MLP neurons of a small language model. Each row is named by its layer, matrix (gate and up: input weights) and neuron, and shows model dimensions 0-191. Each number is 500 + 40 x the weight over its row's rms, rounded and kept within 0 to 999. Numbers have three digits each. A neuron's up and down rows have the sign that makes its largest values positive.
Before each neuron's rows, "fires on" lists the tokens most often at its 100 highest values on Wikipedia text that the model never trained on. A number after a token or word is its count.

fires on: "ing" 29, "ated" 14, "ed" 12, "e" 10, "er" 6, "w" 4
L7.gate81:525492488503452541454546550491565507477451543439545446467492522527494507553516516505469503450486491567474509437536522455446458543537515482492425435567549580506468459505546499498502487540485589559502513474469468447552562518499519544443460504503551537485478477376441565528517553530443480508493465443523509546449500504486492574461516444514531499425580514519496533464536466552533458502483555496471528531527397519488551453486539482471474556553474529539522551477476407450495504516483539527438529469470542505451447444496482519472557514496565404465447505504504510480450471439454540485
L7.up81:539557414512512488535461503493495439498557483500538504538501554467455550534529500512442572542512512482552508425470515530508527517435543537495466452492520378533473444544539499462530513486490590504600456493533446479555513486532549492418561471570544548539458493484477467520562518551462524552586519451551568525506496501508514520461504443484438544494449495492541525492531521529476499459483533521499509546414485507454571514462503544494501454529462510559512463519498493590464528528499515551431453529564407519454424520507522477472525488503451465511576559493531481487447533502452484434

fires on: "." 61, "ou" 19
L7.gate68:503490573475566464544520478553555403490490488528491511454457518486515494516449469547433532371467476498490559530490476495512497471502479492506580494514545500471453485442589540509483506485482518528547418519518515499512512478517534545547542436514495518474471496481519556476457527502434519608451479463457535450457531486549488473504501488491567524491491524549395514464476522490471597457482541548486479519481487510497555512541509528532452501501470523484482476537483489511556520444392414511471601494561473506485451486501637464461462537542480486533533526495438497442495475499500579541
L7.up68:562541451504522544532462459532465530516566497467513516492537438527529504457481492427502489559458536450512515551501515493528511465463474550494498461465452451491526522499510509551482451551520551477526367500487501605512516475521505507505503412489477462544540483464495504465481555488504524517449470503550537523553458546505459532536489463418497501472514555544495506473588468461484477492473503482516446541413451455586567516460439547521496541500454474557430453516535487486556459481462455506539514504488518462509499483410541593484587477511446471525417468487429489448459546485445473397

fires on: "qu" 44, "al" 28, "ad" 7, " re" 5, "v" 4
L7.gate179:497557479432546464496535484480411569490474514428511525543507488505480534557515540550567558538520469507557476456509517531447478481517464488494500537483519498487520467489446422539466509441588478444517551486501472540455509472425500461467477506563519493518503537473513476535506571520561529518480468531493530517500483486517490546510451614375541507477476520489497525541538471464510512461503519548524483546462502479472538514433523491492416521460500512560503465490383518388523604567465449477430516519509545477457482516502414506470436466553461485563521443472444536479533525470506485441
L7.up179:535495474508503440563463480524496540440403594471417488442529462488513613490475506468442466440504503477532561458472433560468517450459570534483457545529483541464513535474540505527485495500495464489458538486526494515565551507506555406477483486487470514511464467576471456519513551500556541518483498539510438550496538482447537508392472520433545438500537504485515454481505428524514530493532455551485445523517527434497516500483489451513559519550505505435468469519581517477463459514428486553482505456614507422479517494498495436438540499560513471511486523503515521509570453487453529545

fires on: "ate" 33, "an" 27, "ber" 16, "it" 11, "e" 7
L3.gate123:477504512537503517502586405501397520465471512493500510517486449621500512470484475508526486479498506518537490588540434475474508519515439526500460505508494503561443439491536529507484561503530518514498492529543424505579521521538442474463530527521439524473516518494552504534465565397453520546432515545489525501488515458476430482492526505487574526488439431499507482546482442475403555517511483479480489504464525568557478476473439529505489426519469569490485522495525481544453533582567471514407469546516564434481548521476434461501476506437511453510439530450504514490472419467535507442
L3.up123:505474488508461518501475465445512454526438540424490425467500431485514412534488522558487415539463585525484498505519513448476564491498500478494524557518493540535496515451496520446556448447472498416569480535504485506519529480515464519503478439553505506485500521479474550524520451552522533461481464512447534451558511469534463539564447462492532510546473486603552450523442482486475414537522538457489510480546509554501559422473531387471545508423487530529571537593549465523469547449435501491495443511496474459492495466503530443524558469483471421528549495504423458494525572483491504478

fires on: "e" 70, "o" 30
L12.gate79:437529545509547505518475530476506541586477434482481487482471502529471456513496516516522485505479485523542556519462503553502504590480480556549507466476530439439513494532450557567492569547514535554490507452519481556554470455522460473548557463527461469510507519566549497404442574472581454464544472473498495499545481524561488541424505596482505505476489492537598567550485473457519466541443463522508481489458506503494549482562484503467461527492521521566494464521453472504545497487535581571463448573566499467450554465515551471480555513446561426530506568438542506484536446545494462484
L12.up79:486472472568521501460520458460530510496473456427442471501517577508505475544468465528480508551518490493426471510486526482492521513549523529544514548497512537500490543492516589487464506602555507455522513525506470441482516511459492525589493468574512508451507514529568475509504408465519495471501413441493488517535499411568520445481514505577509531547514547466492543478564559506443487509487506515468519495474425524481473517509487424509518513372552569500510487488562486500493416491437474514561497591578492493437569426495534490500519450462512452465539499457553487512476409558494481434

fires on: "–" 47, "0" 18, " 19" 16, "8" 11, "19" 5
L12.gate148:464523511559437460479559503423556510592511491537442548464511450508539499450434525504506568447511485523525429515498538468549495500485440533490535430469462486487547502532468523492544511465464446495483422482452533574528455498515472545554512456507503415514560462515565511497518514440536559564542564496482435511524526503424498571452487454516464501529546516538497446503420516498459493564476456472453506549493516462534508453488531508485489593487516590507469468575563558453461527509471512556449467413531519478525463479544496472458485543564471503511513492436565527524493493495525525597
L12.up148:548587518588483442493468458452447568516517504547493505471540463504536497561442434464543432456462542429514550434468461488540494499489507549456515533424447555448527424445507514470525612439531605489485443532522532540448532471545514430491541544550463501506542491495483479519554510511480503545441457505491510490514510479464538500503453561508510487489457431504526511472529501466497396498539507431499496490512525492500447499457505538570488494417454479500560419504534507522525529470496488455418553506476475454488443571418508490564497440517505525522465513477486463442547520478516519475

fires on: " of" 28, "gh" 17, "ial" 12, "f" 12, "al" 9, "," 5
L11.gate96:533523488491480438525536533508423519402575496508485520487517533503529410510429471524497492551464490498483496486420511495461513461510515522509525536548471465499472499488448515459580548547536460549520535538438524537503533475484569535485513462457452549531481489558397556446486486533509542512531431484398560430453519559514498521518434457503508472495501494523448487533473550551511573520476538422448461456504476484473482568554530389500422468485603509482480454453444530525497511518495481459462540478558512570503531438414481494491494516539480456525523556477489526462479500519437478543
L11.up96:554464488473488506470502455538576548463437520501514484503511541491601514475490516592457495531501520479493496474530562486488431552498507553481472555509542496446580552445517504593428498542427530485432496410455514502499499524420548474508525517483481507529559485542522549476520439497484505522412543503435528447561512448462465443425505496513528499537527513495529480473454487539541450532511467434472457474517433475560499476492458510531531522464447432472506543454444519505522476475452509498410480559503520486434483505416479473476442506488509566483482457508597583495464499537472437554

fires on: "," 78, "s," 9, " that" 7
L8.gate15:468564471490434462511487522499496497535462454535504493489425499490445541455449488467545472539572508507466462560441494529483502471470463532554532548472415472507466527514549425498543487577518443523509453491499560518482431498525499473480550506468470484515527423552529503534552590464453407475550510446497538455441472521528422502449509445488561528505538543474419516494540515504446528398583496435544442464508494472507510446551462552521480538538547494492447523525484482562438522495477499518448500512472421564448476508507505556472497496499454592557460500550513497434536464451495467539
L8.up15:563481517536460500512474489440451511475482465510550431488470542437494569516535505480535518506515486489528486530431577507496605550522489492531564524454473508504521532532534502445605486563511512501521617478536519525477462546560550527491511426526478584501557506567520477508548562506468491446477511529450534472483467433510520474424535531458500514447490579475507493472555421474534510519503540517536516478558524515500519489483505493506508530560513508476443517455456497435387454486500568579538544509496450562443476430523525495546467525531517593541524509501473513526408472467489553544

fires on: " \"" 72, "'" 19, "\"" 6
L6.gate76:400491557448503527491567506504519419550501529430497496494518410525492539479527502505583574489445491523534526491526572478450484551569470443481495511520452463533583531456469425550477441594489516479518445477447533466533527588569441517486495491502427534447427485542640513465473487493477514538543480556493514449477445483491582524510489521472500508490505506532521520544519481490489574423525456505473517530512503538492487569498501506481529451586440496507452501503506494465449525519503487517470495514469447460440537518499433551468484551507517556473501518544547498548475479584473514493
L6.up76:465505499495576505553518485456499522522481444478465465457510485492482539534463534511544438517476456378506536567502520430504458494529426480502477520464465507479528475525501445482501463428480417464494576507499489490479498470511513498502482524497540526498533575487473491541446540424512512432507533483457486463517514520542501509471547460517528480506469602569378567529499532498511540498473489461574447555455565492482499447552560508517462444420503559569451521540463472518563442477476465536482416582531539499543470502434446464566483486504530496461495392506512437528455481527477472525

fires on: "f" 22, "er" 21, "v" 17, "in" 8, "en" 7, "il" 6
L7.gate153:468507555502433510479580474464474458559454490400462484515562485473436479476547487532485499513398497491503453452439564543477522483443481466544480519535506516493479464514546525507475439467528556482532471431479505537475517488569497529532469513418436475569469502534499504510483461533491531495489531461526483519446491495544563531532486495506486532431558503565469577526475456507441465541480498464502480567598489521408496438462494486528490550448555500486458485555544524549448529483501568475516542467571563526536560510433513556541425473530615508531537508479480535466533500442469458464
L7.up153:461493440507541564518569539466522539477516457394536587519587450491436535460515444550488515480538541472561600442465509587511480476470501518510534559457485492511495482537514482467431577521470550502482480421530560513538523536533530537532549480508530485514465433533486543558520463433456585496463471434471454448415522498447514476482477522470504498504441504455433523538472486548504509440529491512494524504485465436485505473487438496501503521487537501523479483535527489558478503553497489496537410545471497529541530518489464513451411478403502484516465492488440528555470561477419451525

fires on: "h" 30, "e" 16, "ish" 10, "z" 10, "ord" 9, "d" 5
L7.gate152:584475515550563451444567527487451471464485458475523444467495523471536451493530458512475531556498434598540515480503533415487489470502448482553455531451489516568502551520469472526530494531432463499476523458493582538525461518472414510520522496469487469547522512442504465537547495552497493463496426459498518456468605582466529526501524504500482495477514486485511546527537552461576502433537462571506447518524506457503508525483451533429446521496505516501414489536541491584501470506437466557512453514551520505476520483403503433479573445456554544578505447524470547491469576508515500515
L7.up152:483472549491540449498533543447516506484478581555462430447471517468435507497510525517560558492461513445492529515512549489452458446528499403524562524465520541562502469494482462439487475469570466524524525513504462540443546385498528478486540525390476518580527422472560491541515493550506522510532488535480393495506509465535466530451502492539419518512542524603532507455510514511474533492495483593524481470524444507455451502523528504534522541519521490555460495535521489541486520494546566525498435576498459466487487542542491485529504442435535503520460496585510434538520494537499413567

fires on: "s" 44, "m" 17, "9" 17, "c" 15, "8" 5
L2.gate180:524500536458504545512496485452530539420501507439531450446487495447484485562482480533567525482483554505486590443462582449476461542497527456546517460535512470476503558581437504469456459557515531504502548475554440503466472448465480454521457515540477526525477570509540532564468519505486527503517412567484477476478548487493539506475525540494512458496444451469525534552557506531459468517449451416410482663470547477544510524521559548532503513520531479514474506486522551555466450461497490508525507505531522476503563475481471502421473584546440521453578480476498550502570483501509449494
L2.up180:585454413565523459524490501480534499496481456516517537509559473451451530485536484496497438530466420515496518462399494532526536486510449521485535505560594433421522508428516542528434449571459479491481494515545553478562448464523519475509469485500513521455526502471431445427512450558516497490478516528561454443504453426501451552555500543539536607566511463522487490529506538403493497549556511463457518518455507518513448472504566522484470528508513555545493491559517479467537500447502502463423551461576554480506511458447447559515498460506509472519486495494502516546488443522415497485

fires on: "in" 33, "er" 18, "ad" 14, "id" 9, "ch" 7, "av" 4
L8.gate128:455478496477441466569488543441471467604508496515485487471518550503556535525543594505456502527507557511611534527480506484542500489514524494476454498506507525584457475494509553477542493524544547499488499520522466547503580524536453489510528496503539469489528503462549434465501522573487444547524495522520549442493496547526556489426557497582449442523549445522511530466473494520430446448593453539469529523496522576536565481455499533497410444464417443517495520473542473513393493559555502497480487567494526452492511485495489549503534551534538514508385484462525459473523508518475463465
L8.up128:467469527467553530520500461497447477518510519459460521480554460487576522433541531522506485514518516499523536473536481491420576457461536524432519428514510511592454431589530540513536515484599549523508557478539483501486518510498445535567590441489581542501494454500501537488508529501537519543494536442539535490506428593568457515504481472515507582510524484458511530483489566445550487447596473515504436508569480536499491536495539521516561450500490407425512518471498488513438475572515501532486475480472479498563513539452460536530494497544599477534417566497507483496507520533490545488

fires on: "\n" 24, " T" 13, "/" 8, "er" 7, "ing" 7
L11.gate147:453503518501450476561544587543478459444439571479584466398459528488481493539537498552475495498516553494464475494517497536525458481453534508458429465501484446415404513512514539452530507569491484434459526503471524557495571523539478526524430443543569472469558477532505478508563579529521460539436550515556491500555519548459523502516489514549490479469535482616542519489488510488533601576530480499494462487482479499432531511491464466512461534480560502516508492478497515446550506518488447501482519458520492463524489544588431558440550503500530506480536474528572591462540498517495476488
L11.up147:518473481539505467518461486465543494586543464435517481493482465437590541447510430493460528512488444518515537522531486520461518500473439508532550479573487517485430542496473566490514486466555545437559544523500492558489440546544442500466611489546502452527513522511508425523565516526485495550562464414530512541544496527454540456536485519580448508510489504495510536508508573532487544486538519469509505473464493524523434438469474499539542467539461564513491495462447458477403469434496447523496464465548469449455505427536582471496519387431507542506540503450478518547575493489509533470

fires on: "ed" 36, "ent" 12, "ue" 10, " C" 10, "ing" 9, "e" 6
L12.gate146:466499552439533496487517530547563401463421452433541434554547447458594519525481489523453515537607436442528481488480499510530479553507527542489566478472539527454508477437512488521532470534550498396506512477520498483484559461508469536515469506532484510552476511459470440487508485519492527533548552450530526500505456522471538534521539515523505463488495473549523452555554585458459530570525419553467528526476476438551520502478541494525389557507550550474583495433477481545501474524491487526459510522510545460450512581456545494464499511417498479533456549531545490457500465460504544464
L12.up146:420533513451389482542454547522518506533552513425522481487505436528514455498416532440491516518552495484421567480465499499545512461516523528498511492484560509423545474489457525499545463526557555487501482461540518510525522536469466476487535459468562523586496520466467538550586452503592512490432426490520450512464470504458494461491609447582461457469488470541473438558549550414456537451505476529533556477531540488522538472515552435514486449559468501471520491449528511443528582523433527518526471562486532513484497489527517540476475475484496482419457524501465506472564523513532523513

fires on: "t" 33, "en" 27, "an" 15, "n" 14, "er" 8
L2.gate77:454527455490512450478436431506477508495452420529424467424524531502536478451491545507482455562566512453514557514490446511538447518542519595553486482444474468484484496470481458565506522557480534440502492558516457521534512472470569497414466525550555561439569488457540481494515484473480502502533498519511551507498507508443526446497500551478516535450451467450433528450568512551472461492533495485526526565457479540564462455463448514532515430440458487539402490533501493532497506462507496510513571511525453565465451508442518480538507536498622458495501436506515500481582472470459583522
L2.up77:526473551543480511479506516498502504496539499556489517439511602485503497474527579559468495519476440524444558495511481502563465520481494548487458542443541482506551521483507491543533473477495495459540539503476475491517493468505612427503518516526516499515464586483475444421483486501505427447502494517476501532484475414550439522488576509455478540563431559607508409425497546524455528554507554539444460555507450529457516507574519428584478453499472507536502491549456443522500558522453437504414494537581465508477558486571491493455497438468458555539494504474519536489468471489497532487

fires on: " \"" 72, "as" 19, "em" 4
L8.gate169:517475505536533468556483433533519484556556508512535426489551464573498445512473567568488486484454473494525552423535577514456461501557536511490497468468492560516521429465526515470487534492511552512497498545529464460553580564525521510599576620489607555476573481497493470521503519492493522505494541487543425509482473489501498476463413520500510520537477517545513493501462491470528514519477511512494521550521487432523516454530470529588518490525473493529533480510476521535527491517403522480481581557481438467427462591545520462505466512584521546491481495514433550605521491504491552495
L8.up169:533450493458543550509506460508504462518542491549534495452568439507547510530496605416501478432435509471470485523554518484554492560450441483498570501615445505511437514470505464516481523459465495536524575512532532483567497544504506557541518494517530476508602545509509454485425462545544512557458545526504534534524561426494497481524491474501471517492508539481475511486422530484500543503514502446566492511537485549453463452533541463410529467507412491507490489507441500500496497516401526480503502515503541601597451514483505507567538525511515474506527425494531555526445517496471527404

fires on: " e" 63, "e" 18, "an" 5, "u" 4
L11.gate138:582453516494516475493548431548494477542503548544489533477451460587520492416473514470494504490571579509495518452520505530480455544438415482509521524514476487505496477483535515457498501503542519474478513495458498492498457470411535571524531522501535478459482515474481486533453486487539528544491495527480601493446551505476471504523442570590470496472627534529517562572427473454535580534480480482503528533508520498527520560483520438478494555476539586464493557507428400554554551469521453499593520466499502523478493536480546505520467513536547540449563517568482548552558494510521476470
L11.up138:561557486470472582429512583489433516533487548504413477521460541466440489489474494533523469497485583578507465536467550435497503555450411502468535441514490509493505463431496457561528429563445485459539424488494556490530454429535510488506546474450524511524460465481487495450522488529501544526501548508440455560502470532500447503491429532497532477451535535513545524463506459525484594482498513534541561486549485530468542581437423527495481493490533451537507519481565471496578516494527442594498440445541451458461477487519517452508527521476477547477523502595509457517501486520519559494

fires on: "al" 42, "is" 18, "r" 10, "p" 8, "f" 5, "t" 4
L6.gate45:429468492488553538522565545534547505499487501529528459537496471479548555594464472492530541476500525538542457571497495508440492502432535484486500530563563457551465492451510500444574474451550503457512472447560488483521490489467529472501510493542419495584487536492445526537496502544494505454533499567510557491577498471434497480501527437481536367485534524516449490457560462577456528509454551444543487456504525558466480476474563484556454470448535473481558494564494463524465555538515493525483573511471519575503438507451442455455495539504538576554445484525505503487546472558541484563
L6.up45:479493539470494463482457454491552498515495475480494511501496382418443472577506469502479502519445619446484479568593483471480495521446477431432478496493544447462513504514452523555540509524472533552511529510492515499538445486500520465465463628517499530531483465518457534436499488537518468568455537462443530453472472494480505532477492528528561475478441530499491458483490547516471449522514543474478489443499489510484496473506501507583539542428450485532548443475482485478501460470555511527571586497469564462459476552460440455512549434461539486527468498605455518456461508498500422582

fires on: "s" 31, "un" 19, "7" 15, "8" 12, "en" 8, "ir" 7
L2.gate162:473536493492492523514548538491399586451437501411557488464581553462488492452454432552547422500438495539528492446462540545547511517495490487459540456493527542432467499487501508508460456509517469489454506531502551511485554532554453458498468514555505452552426571498543557604507507556501484494451417513543588507488491466487490524526533520521530572519443486489489491476497531562549539487535512485475509539509459531487515531481528427501511503493453505494488451521488547535490465456511528404554499530551490560478468409504468486528538494546392575451480531477504522554508453523449443535
L2.up162:455509503564477438451488425494510598556493459506563515467497591501528462490446430513480506593472502386499488514467525518479484533459566496480484523469487581581462508520498520595504532528499487481480464492475531513465450519452567585453545501411527530498536495432518461513494576518516504532586527459522491463458469487513464509517478488436551465515516430464478510489562457467467390509515491571542433505533463521485458548398541542444531491504493558493449432563524477460501519508499449450447539455475521474530568546494508521486518514492491501482518454524518517540492532475500519506

fires on: " b" 40, " B" 34, "B" 8, "e" 5
L11.gate29:465490543490552454567429496489438492524503440514492463493498434488466420441544370501501510595509508525534506449484526437465462504549468515523547517484552513550520445445528519525523579571521521467436451500503434537539565499562445469487560474481435500536482539510529503464412542517542455574501498478547510488528480555529442517486505540451514552541528482457446514430474505496515514538449437547479425531489517511542493438497505541479474471502526472542532486506426495537591473506464522511507494479521573540528544464528411532459476544565514545509490530510504515573482422488476519546
L11.up29:519520488488458542509467459564567498491507435544429506463534492551538481493468463525476469529489517577502496552500503476548563491473447452472509515533532472443505567424435455487468521474442539499516469484536505477420487443523438456492503423479523565596489472433568397450476435406493553531502484501527551539483461488455528440557557477489585590524523452511518536557530561479494444450543459508510583451452478458507547505472472441569524503473496535473504522565481512518440491429485495409513487503519485523481482490496464489495543482492460493429473508506450517476537480509481501563

fires on: "ard" 35, "ell" 11, "en" 10, "k" 9, "est" 9, "ight" 9
L6.gate180:455572508525610541516503494463451409514578459479467484522587545523455459483455479499507453463499489391440502517508485472468480482478449519516570508489489534467481515470456481554471448471518532532545583543494509496531487478521490467554475507475549492459569573511523543482488515498462542489497547441498487476443462517458531532562519512422473558482498525531465578529542522565568549494495512513463471523487461480524500488487454506484535532501502528430454446487403497513469455559489478400461514463498515578523414474474500409463472512470465549538528508530480472514543532393470478569
L6.up180:449493466523545503546488447535511529491476597477499413463456518528481512528521444536525413505492522501558570552563486478514540484509475549493511582480541415451594457492482485420546481481532459464562530552430500493492472492474497567493530481417543415552547464453465525460489477502462492527518533518506540427451451500501515501542581481504531563456500435508531523477547458545556519548505486512435493531469485466469461511479551509501457488569480559514559463463469515593506449538446548506476485448542473507509464545500502458482537505415528491459513505544562518556541590502524497547

fires on: "her" 28, "n" 24, "un" 21, "or" 9, "u" 7, "en" 6
L6.gate21:582531467492556460506524478513503487478482483561530445470518528483538534523539533440497483548509456607473456465574490520472514504504525498521471544410472471467443511428466486508476537580516533411445519556501521522485568446551511469431523488470481552488499529541505562516482487534516486443504509486532520554538403553423556485544463563562462478480505536490509504499408495511518524477545417454475428520437481508493543503494455562526529473455422537471482505587485500497498440481465555490557569545525505523466430463468421487549496555533504447491488468548441466501501540536545550502
L6.up21:433558466390549496507449565502471474514522552573534458456525510436492438497434417512539436525495423506481505546513434570499493496474453471517501474461515562442482498422495560482531496593523523519545585488448455466518512415540512482555480532559492522518512530465577536459496480527480597441513483517504489475552532495452495489538483509582515529484503496576567448463525519523504470544469476484449492503446468439512484495449506460491541512534476458557474496515516462473511562528436547472514532524486510498484495446498426525502480479517513488416479498431460531472597461479504488573

fires on: "z" 45, "t" 10, "k" 8, "se" 7, "d" 5, "ch" 4
L7.gate96:547513462537573558514453475445525531495492535496463445570508496481495536531530437604511523552529527480525562521478514498542549444484455498506500528470428531455526548481479527485496537534403457452463505428469513476461481522505539531391543566408474466501495512555531507488431550538545481500479540484467440468531471465607516489467529418444485504526458539528524495509619512461530535503431492522490450539517501514486503530468541525424548575525501435547462576469456478489460491482472481442468551466453458535523482526478439511439503481522501495517431496497574482544522530532544490508
L7.up96:519497559519519428584546561501497527430546478532523503494486544492506452483469494461531551498474470497485521492487449525526500501547469499529492484443491465532464442523515466405462470525491570499560569480473506446483439489524492546489573526473470484497543484514500544584507461450447555479571483510516542548544498476556487563477528464505525532628489459506438573511455522519542533538508498545478424451481496555509523526616496533481484540506472504507513462466545454514515627475469542480552422492466514464514535450502538528498429433487478478519473433527522425553462520569506557553

fires on: "en" 70, "k" 12, "at" 12, "ak" 6
L2.gate69:542565513554558491465523496535441513540556492406464508520572528518492507455580521526487537518477506510452478477508466463508475555466465583407511526492516518492429514522490452401456532508534508499516439530513454436492498482457489483447557452506494520556447498524470509479489459483541479498507570421531415442478526441535516541562522528465540555504504506446533486540532571436498477507563567450512517513452446482468514575510481420526524519496469475435520407446538527502465523492544469428526525481495444491479540461503514525548538428500490511604494461532461474513495508494506408431
L2.up69:506482465516516493499438532523552519522475489461493479525518475508501486563506490493437495522512470450429447489473508486550512535477481470543546502432492420476588474463552515510470562473515474494483499455504501514521505500505509510520486433398490506527478480358492497438461486476478521549517486473454577522436504425488554485519466466524528507460573441457487565420558472572419515448517570467507478518503589515486520521480438437576479513470526551452568461440506499533438405443530490450499507461566521482531492463494479460486528461507540533516446453520514440434433457561531538486

fires on: "il" 19, "e" 13, "u" 10, "s" 8, " are" 6, "nd" 5
L7.gate123:525552482527522524431421484465466440481514464529454549444465516521526469514564529516557445508477624514477568566528461528528496496517571497586484511425509437584535486446473439536555479485560522453459471545492494542506486549529466489499504510546549521463576555433548531498504510482480526496500506492438540457446560547454550541524459509486503428427593496495421479527534530418557533533546503535520496528548452489493496539509524454508526538497501507532489507504485600551456507542505547561563452533547496477515495556594535498508501515534458505522535550476482508486533559477522506470
L7.up123:490533513503542502473520530507422455459503591493481467528457520409456570467484516515522498494518425504585533452518526421521467501518473591494532484513426392571570485528506457503570467458483441502454502508456471464513443493499486464413429523565490484458564481449535514531526529499505481567509472579479498497458478473492455562602480476507488444503507437487423537513541501526524483438484437476548512470548477518470519588419423525511487518540548474528519539543535452532488459500540478584460502470532489497459467471503459439485509521574494481477498434485461490485477485464524508496

fires on: "e" 30, "ed" 10, "c" 10, "es" 9, "ing" 7, "ce" 7
L8.gate151:490472522596569467515471488539571527471473572504515533453494515483532381583487445502465556538527447543397431500536485483518503549486490507508460534531538554422528449511518468465621500460579502533457486553524483491529487485545583461463510512596522525517572486480508481575544535546456514531462493501460503474520491517481510461479576442449534479533528451502496528417463525524513446475526521498492538501489473444471521557494570491497578438537574528459512486461476493504532506565466471527469487506485464458495517551504486469487516536525477500494493555527454461542506503515525439392
L8.up151:510473451513496557551501442518489414539501520531449472564494443511545417539543412512501513504534469469488502461512531451506515500507439466525548489504563521539497505504451516463531517479551506482483482518470573523497452493532477510435558486446502531505496482502405543543509509562513540485465454478485477538507462509505430561431535491431508457441508458517486516563430388512528487537525445412434455536561529505512615532435562560436489566479509512495492508430531477530515480441471510590451463474506553474516444477492494503543547455495514484454416520535530476492488497578539501539

fires on: "," 71, "n" 16, "s," 8, "e," 4
L11.gate125:495526468500453531571521468490440509531495510500481454469522532380412537466470500526535505595511513499488500517567493527524486526514483465499557562495495517497465482525475451521509463617478453567495450549534531428489512511571435510484556510472482481533503494555454553485487542492463452504516510493472519498452505428457501490465536428497564504493527559496497565495440442497444508511547556440499390425487486535560487541513480436595476503496501431498466508501552463537435516422504518578552564449444570551474490543511586535495483501571505538557503498490504474479500501495540498488
L11.up125:481530455541494508519504542483461521509495429527544558491553486511503451581497523512500487605530508482525499498477534549439477531495527463510491521477474436491521494515518461476505518593461509499569541567542553503541524535533375483572511413490480544426525471498487544524577459487470472588526529510482510521492477555482416487440531440511485483546517542493539462493574504515437512504486421471508439520562499530474486573493436497546537537468500466498490527475473528531527465510544557532444530522447433509550501457474482482517449497479535600524534393563478509495509474522609523549

fires on: "er" 35, "ad" 30, "ag" 14, "n" 7, "v" 5
L2.gate158:514463533468496488532526502542441535500566488443442449487577531502441532446530488536443507455473485468526533428515522469443538463510433510459491493479482560479502574514477442516525477512542542426417505519412510520549488543536556494491541525535484452453499541597506551509506494510488489483499491471390518523497486498478525582492527500498504475494503486520554541527513529436485466466500534488497550588500465428495560505454485517479473571538507529537526481498437518492547516490484464455481471541575514475524504501575565445600491594502502502607584511552572479489480560517428550475
L2.up158:555474523486549460479495508539487456501453507449477560506538506500470550535478532483452525466542473536481555458529539507489403496549501498502542548506540538470585535571494472536521534562462470496533419480472514458491534526528507511556507473435551588559429467520545463562507526514574498538532491476457456496546512494458462504506418521494483457425508456495443504540554508443485447481477478490436472516502411467539546499507489593557535489500489570531489515485546551594527511518543446400523459484502467466492529456511479451464534607530573447534511439525528486483467525476432503556

fires on: " with" 66, "," 21, " by" 6, "ith" 4
L12.gate4:520579483554529483531434396492481498550468502477468514473452533509440539483426520506481453544546469535521566492515577564500535567535383509510525456545486477456492517508551457556530542441482426516454519433452553476428516501474482563530540509528485499467505526502525527427542554544448511493456510552508510512416520446455558591481589519491498488443592531516496524551516495449472500428484485518478448468483522519501472476494548528549509503488521557541514485522529447592523467501488498525560493535547527553519500552503582523490548500576454467535493488510549495462541484428522502490
L12.up4:476449409495516554499507479508522509455498509486469460475494472548500590421492589498604511528614406488486501523478551474453553495501529504475460506512437481488492457508559494526487526614499576521517544532500541536490459470498473458533547488507536486543478548534487505447499525559519450499467568460550455433522456485546573556523473527498511540486543441497500510473568530492432482543470397498512483419526507532468508507483459491492461545517442535452513512426460485517480497533461546491484513517437461495466559468421500481507475543458559564512451498505554474484438451526449532433

fires on: "s" 47, "em" 16, " to" 14, "o" 8, "t" 4
L11.gate8:449480527530501545489534522494544521485502453483416471603554549396448529512498528552477443527567458469512455493521539510445556595518485517509475500581445461509540514496483504554531507518535533536439463488501451515440446443508519512572539504533501561540534561392494563465492480492513557486467499482557567514546533485406489500502414528518482553457484509493493486455501478554581481526426543461595520507486545565540452545517433528515459484472544508499533486522471502518478543607473558445507470493515453527514556517469493496498495499506468419472464527523494513529475504567480475503
L11.up8:552462547526570494504482476482495484436504538419535495473512529491468473556509543536477418494470411538447387502492450540491490492495508535475486517556451538445540526543541439492482519521555501480518543456559527404479528448587500520580524541532528460545505486524545511428478485525483445541476462492555416544512535504555509441460493523461497502483484542561439473533465554459506484508455497433510551511482434505426389481529488574494488573528535545519450543475543472527478453489448478499489558585561451464491554455472517505515557520430481516519465503542518509478471548500509476493

fires on: "ed" 32, "ter" 15, "gh" 12, "ing" 7
L11.gate72:481454530486558487570443524535513545580577464464534543477595537459506465559535583553544501466568465444454520468428487493530537548456488541496471507491479453384534460493479521517499507523510391521459485542536459495425537484417455426501539443532529584481514542548497459464460445529479559576528519485534573596513476472438513582493471490537534449560508446505471506472510512496461460443492477462503522481446489461474490518454530461543526521516535515462496510460476460604489525496447532467505547490506498530490497507494505496517520420497443533565457488497513510480519472493519486507
L11.up72:462491534585451544538585511532572538500543515541516541569609536488451488506468414530435440539548500468571493483492547435575591527528504496488499484485533470508552526441491533580491513548558534505483488486573517547521555508466530486433578490528485500511471560571453498491535424473480482502452505471516554535451491519501519543494489514545511505503522474502445498529543517462524513510409502447530400597573456529459486465422514439512545533509550510504492482488453453520524546526544468522437497565443520504471484504486507479497572480491538522492465470541445502481516475503473567526